config.yaml
num_key_value_heads: 1
positions: "rope"
rope_theta: 10000.0
qk_norm: false
attn_scale: 0.177
bias: "none"
parallel_block: false
init_std_qkv: 0.0338
beta1: 0.95
schedule: "wsd"
decay_fraction: 1.0
final_lr_fraction: 0.0
max_seq_len: 512
train_tokens: 447200000
MLP neurons of a small language model. Each row is named by its layer, matrix (down: output weights) and neuron, and shows model dimensions 160-255. Each number is 128 + 32 x the weight over its row's rms, rounded and kept within 0 to 255. Numbers have three digits each.
A block is one neuron, or neurons of one layer that tend to fire together. Before each block is what it responds to, as a language model described it from the Wikipedia text at the highest values.

Description: Fires on verbs or participles that need a following complement, mostly after was/be/are: called, named, added, placed, released, plus pronoun it.
L2.down188:122129150156136094205133144076153122073085139112113163084110091097120120139158118187137084190111100139103132108135100138135072160109143141116164121155096121152062158136132142099130068150137141172105122139142113107137073157181100188109128154162135083055103095186122176096098083110088072121
L2.down247:162036136074105090156109139134086103143122114120166140184116140119093145132178143093096103122131126130180119097163102124180158120169144086150139108135109107174153173133126168117144107161121134117167108123137051145109126002106083125140159188114157123163126081125172146128150154156135155148
L2.down302:167092162120077117156128144131151114115146107128125138103119147116105138164081148088111168166100115130125160173143128114123120145126157087136115128105170072138156119171123132132183086098101093117125117090140090073096163002139136108097198123114101147124070115119134104114110107149178192114
L2.down580:089181107110133103119124118133119139097150100165158084105090105134143145120169187085140140093057164138069145108113160098169052142142058152153102111170162071082153058119123140158155110137131108137155120143095129141155122000119088113165114161083156093094097083108094109122122103122107150112
L2.down594:089176131118106110122099137098183150150147145104136121210079131110088110122137136122164157119125158204097140166131134141128138170131142078139089123133109134168108110080120120143074141150106115139134129145108148142136136159162118112067164093102075118146126135167062118173129077153163100131
L2.down759:115062182169061146132085128116145082093098104166174142111110090122068118094159109080131137149132108107144027181101129128143140130132133123149157091127084112145067178132125086114107127139157145059075143098151099169114074091143165137087111143053112082140168068124111083084101093129083136122
L2.down762:093108146166134154152114132129133162123103128109203096093124123107085067091130129102115160137121128123107142155109084137141081117101132141171155169132100127098121120129132107117116143113108102115123144162133074126141139058149108141132068103073158138198107103134130141158142125165137131114
L2.down883:106147144143082144118116150091083185142110212193158110161139118129147121074134080135117114175109092161111185183144118111157135170067131140172132171099123149143128132160121124113212091173165088152130146126178124099103073150116117173103147073152144128125148178147140099070116115128077094142

Description: Word right after a copula like was/is/were, usually a participle or adverb, as in "was first described", "was established", "is composed", often a subject pronoun opening a clause.
L7.down457:166133117129130064109172108146113164149122078101172108178090162058141145171178147096162129133143116090138131168102155076134100117191145123159160073134118100154074085158096133092202085055135124156063138120111047149156116136120164108125120148169165131153132103230197117180147165152172128165
L7.down697:171124126128156157123105121113135172149112144167127143152191139125147174126140150087135118150193156111156140176148147131129159164142118152178157050117188095105081106135142170149145145120116132193033208116104091112189151148135089107109113135075118118091096160122098241138114177153056190126
L7.down725:111051107130119136116180084136148142138076134136080141083117178112146109129146164139072144163158094110054163073152144103168109113154166118114163133094090135073213129137132147117133089148104131147123057078164129144145146200094135171111114084133100114089166119175094081126134097128128156185
L7.down892:201118070095139090071218102060119084125096192113158151119130090125052113169154121159137151147129091138171107101094100109180128142147137062172148120121106134096143182133135175072103120064123087146061137131086123091163148113055138129109080150071081124125047108155106053113141135097163135173
L7.down913:142091134108102141086131149136203165155130162167191130191103109088089102086153088140116206191156142098139119135093127093103132124127178162132145093147156105096089152100151112095110131078168100117173156122108180126173126123131091107112118109103191118075156149175159168122125124134150090139
L7.down939:119143159125174117165112124183130116116079103095105176096126130119110101131151138123142106187088072221106122113062115212141132125193085135083144133141096147110085146135166186112174162076150132164104063166112066082095088145096149105119138102095086138125140080105130072160119162125137126163
L7.down943:089124159166130154134164105070117140117134105144104125121147090070144098180162128098113115136090123162122127074184175164143083118108113122077134111138128129089077088176197095117135085104078193115170122207137135077157202137117143124150160092142102095144078159123107170114177109102133102072
L7.down1018:141195130093139149102132168135156124115124106112169157079151114083151185119135063127137094094125059133131130110136120194172196118109106153110171089101112170111141106159116169168095149100188131155139136080131124093091109131184157127121086109117180108108113172155124165107162095140101156143

Description: Past-participle verbs (or their first pieces) right after was/is/be/were, mostly passives: was established, was designed, was described, was held.
L7.down192:146124161161170128147122137187152090123104103122150141086130109143139151164133118192082121108112133158117119095168146120166138058127081135154156094140106095123084127114162190115124120135082084110160107141139096114065131130159112114036122122108080135177173127168111167166092055137137166123
L7.down385:121114084139170147156102143135189139145102090141090088129179162165131142070119136106162080140113101102173120157110116174106162157166079121141082167091160089166115127088143142120108153110082099161142132086129133115113211154135118106094065125145160089120151091098116163174169147098079130069
L7.down444:162154136151097132120147119133147159094156080170163152179163101138111108106098083052083124118122150139169159125149145148148158109087127115094141139159091094128065133139068125162094153158103155149140134137118175082093174040165167107132099125091152099123148132108134221163139165120130146143
L7.down512:086163137145155138164081175121164118174121129150122178134148108168117179175098155151160115083171107128131126142132134111137072107147140120118206138129123140174171160119157109120113155098089165113040112119121162088158104240102168120119134163099127088133161144135119156136151177108195149113
L7.down749:155112123122082198132070124115138144131139156128147099103104116118135091172198131084116131141145162148141118151152122142121146199091157100130136112128137131087119063144098134135131093150163146160173169156092117132103118120161092146116123117134087153112139129123129134113132021154135107120
L7.down822:151170140119162072170114189132192190161146146103125142132205077151125121202111095126111124147113089132140104051121098100173176101136095139147105119135116118125081156166150149201097142143085144152126110167099136146115193094122134122125159125128152130088140096100082153169112096116085134101
L7.down866:140167122132132102212109164151129171169118127129092126180053101101120143119105168077129129139132133121064082088138117162225141082137126165163149097164098126186149106147150134175160117175125122142135101173114137158107110141117155119135194114133121126159160167129113103161069125083169170129
L7.down948:126119167068121039099086084138077141150140168140106130127056130132100082093083150174158098087099091060137124138116142143170110185161127145195109082158117086118137096179156101072151107118139118142101133129094152101116110154140134147139106080196135121151151172162118112099169122107122071159

Description: Mostly "make", as in "racial makeup" census lines, "make up 16.3%" and costume makeup; weaker on light verbs such as made, took, give, get.
L2.down99:122139191155187117087141131107101103085139162141151091173130094101091178162146106150118122129106113142118119116111097101140111148173126146124139103159112071080161110131140140113168136136131081129109102170064144126131123120045130164133183159090150149177105155165112134122095137072118149146
L2.down149:142134151152132066155111103117162175140157057170121111181107106152102158142130176104108096153109109149123127118155121150105128130118107170147136105137114119121125148092127122085120098110127120140096157170120104086126086024136116140175212142101151112140185169119171130139089145188081096168
L2.down316:119146156106122102102123170151105105104143132109147103109118143157147160150113136095065148142131083070168180125165153123145063120124084127132117132166073192150136125181105172189135090124099108142121110162127152154123112049088084142138140103086167084107142120170141180122150092161111125128
L2.down379:192126129191160101125071111142119196139127142158114145145131099117134170083151144126114172145088086170063105131142181091128083084135104088111096105148129131123123143089144092117120119105113101143126094237137099160106092130072123100137153121082157143160113133146146142149164183110132229142
L2.down480:115189122193062131115121139129149098131098128127120168146120141128054149084127112190060170164103152133092088156130055136121080135165130140097074154189110141135139110110137130138076135075154138131121111187067095094148147230082052152140132125150122073177156062145133144121127166191127114114
L2.down507:135141125172154125144124125113148153151125120114105105157122135097117145173119156162124144111108161106104075118135109119133119068144118061117114155189094151094154147052140158156105130105169114140133060168128101107099130191090128095176118166062082171182083046143137106161156153162161170121
L2.down710:148109156095092112099127139173114062116102149152209118124116139118147118160130121126099138093131147097134118129125136104129142103094144152180148117153019102131167091078065094164103108102075122165151113082124118072201165134108121130159102140096134125088131147104141130148154098161077140157
L2.down969:132146062156179117127119116166141130153177122070096163110094152120053114109138173102108092112096146148122102087129112121109083100102096107112111085145112123123118099116185165125074107051129199109133121155045098137139103134096124067123133212120120141132104090137126160131167143152115198124

Description: Verbs or participles right after a noun phrase subject that start a description of it, such as was, were, called, part (of), named, based.
L3.down321:156103081160101124081124153146099139118133180142124060121138145100132152140132138088143120163088161102080079103168124118116162147045058150120139057124135117130125146158125116167142093111190115122133131099099057062102155178092134130120195179105135138101124161152113115145151101101191149133

Description: The first piece of a compound or multi-piece word or set phrase, chiefly "make" in census "racial makeup", plus under(taken), post(age), high(-profile).
L3.down651:164133099127193127189103152133115152095186132076042135117094125171163124127117147135164131093129181089152169156128167148159102089071132157202166167162124087097148090173126119096105093190177113130162120120069133130170099116152116125120115127127126146164172062186166126141123097192133086087

Description: Fires on markdown table separator rows under headers, infobox labels like Coordinates: or Class:, census "household", and "first" (first time, first place).
L2.down107:092144141131167173157155144095055140105173161111104170147151115134123106150152141096141108114107118117145143107134080078163132147149133133152122161066160142137154025101182115079142153152114124146126095134124143059068116248150130068081112142165104111143128074156152074133126133121124129188
L2.down335:058136075120127112122160134096102142109189134101068185164114129125110159119098107120118132128113111148155127101099159084138152185190095146153165154132174143129103086143159060133105168141127152142146153126163153150106153066109115088165164175168114104150138118150121095128043074142127063160
L2.down341:125146138175186091152146135135097105128160128107065136170145122145153117138146135048144154094144172088074120109149177133103174128179119121142128157110092146085122039151145184124110172180081138172099149185112099093122092120133069093096136152097112133127178085044120084173181137133084083113
L2.down372:095143121190128163135093143153151128141169103137022185155180139095145142087132132133114123125122116170119109126131133146151129122128078098098093154123131167162115090141188142123186088120183126132140197154099159179175144237082141088084136096118092144142096063122096133132150110090118174157
L2.down663:171147141132145114129111113131096162131161132130143137053165112129144146160147158090136096072145108147151111107117142092159138152153146102115119099078116098094135125156153191105159113123126126140107119142151108080089111232132148150106152152121145154127132119087175116114177129112101123161
L2.down881:131105117105101151109154142035160172122117161072089099121137112159163116111128129161136157161120157070098153117099057150176181119211165126064113202159103140085151117146126133155117097057134169172174121185150177112134169068101117117080119173147149119106179157106146095129112162151158104173
L2.down885:148150104172148113157151127145143150113215110059100130140089155128073116158175110171106108110082101075170178108164099099112097101143168100089115126112173159118091097139096125137109172134136111123145071124076155090090133129133125103127102189152093164099114079142124113144097141113174157148
L2.down956:088176125166140166110116112115050103154167183092146188117142110098071080106149073168098129149096161125144196169151081061142116142129113105126152183080175156150076124108122144079108137172155101164124089162120126119085091190129108151096088190198094173156090074194129130101141113117176127122

Description: Main verbs (often the first word-piece) after to, modals or do/does, plus not after these (could aff-ect, to reve-al, does not). Also fires on line breaks right after ==Heading== lines.
L7.down206:143105158163181161141138155120134060168150132160193127085138124166128158140142112150167153098178171091129081128099073103073132107135119107131115131095190147083087115086127122073109131149103139164080120146152128130147088204130155124082160105122086056136113151137088125131136110168237125071
L7.down373:053056121169152148065189124114091192095066134148093133133206129138193185131119179135116112117145098137125131097130085123155110143160042164131191127086151104153123133108166140118151183130095102137114119103143141050122128067120139149114114145094185125087129070175143120135088180113087167160
L7.down446:107092155167107135121107130099085091130128142137160112165136112192081123107137131162151081160134121141145177092175088186109105156099151126137126149088098124180136090102118116196109081169155109158187149139118092110142147255151139143178134125131120147091141140129118157103053120134113127129
L7.down619:117122155124146095133110157181120115130157097090105127133144115059146163093124115137129133106144133109147152105146125099121095165153137133117089113113155152158157141145135121129133083098084145119113157149125136166156120210108107112131179178136135098106158139091086145126157124107246119168
L7.down623:137182193123123130124126162181178148147127135105128130167137133088162170123134089160198096073054162106113149088109114191096083133117128104165121200122116117136150109122125183141118142124107115111117190083124120134119119255188131115133119143134089072161140100110153129151140126134168108181
L7.down701:111181172086126170180111106099092164092141133116083079168162109110121113151119144167193148142079116153150114127148107154143212130123110112142144091145117147130163147132123123054093126126134104140129138071125103113113078071140118112113129192122142119184231099160146065084107145123137120121
L7.down807:107133191133136150103121150165144114158130148126164120162132152119160107126139153122124142152115120155180147134134104155122088161137175086079143147095154118130141137163121161142129060098136113120151086078052123126113110255141142133121138156162138154152112151183093110138147142097106168106
L7.down872:145130150174104196170150109094179109209124106086082137057098107115157119160176112102158200148161121139131085159098140097153092192140182128135153143117154175118159130113125081153163087133062131177106081155170156163145086140131123093045187153142100092127130116121086139120170148131185110092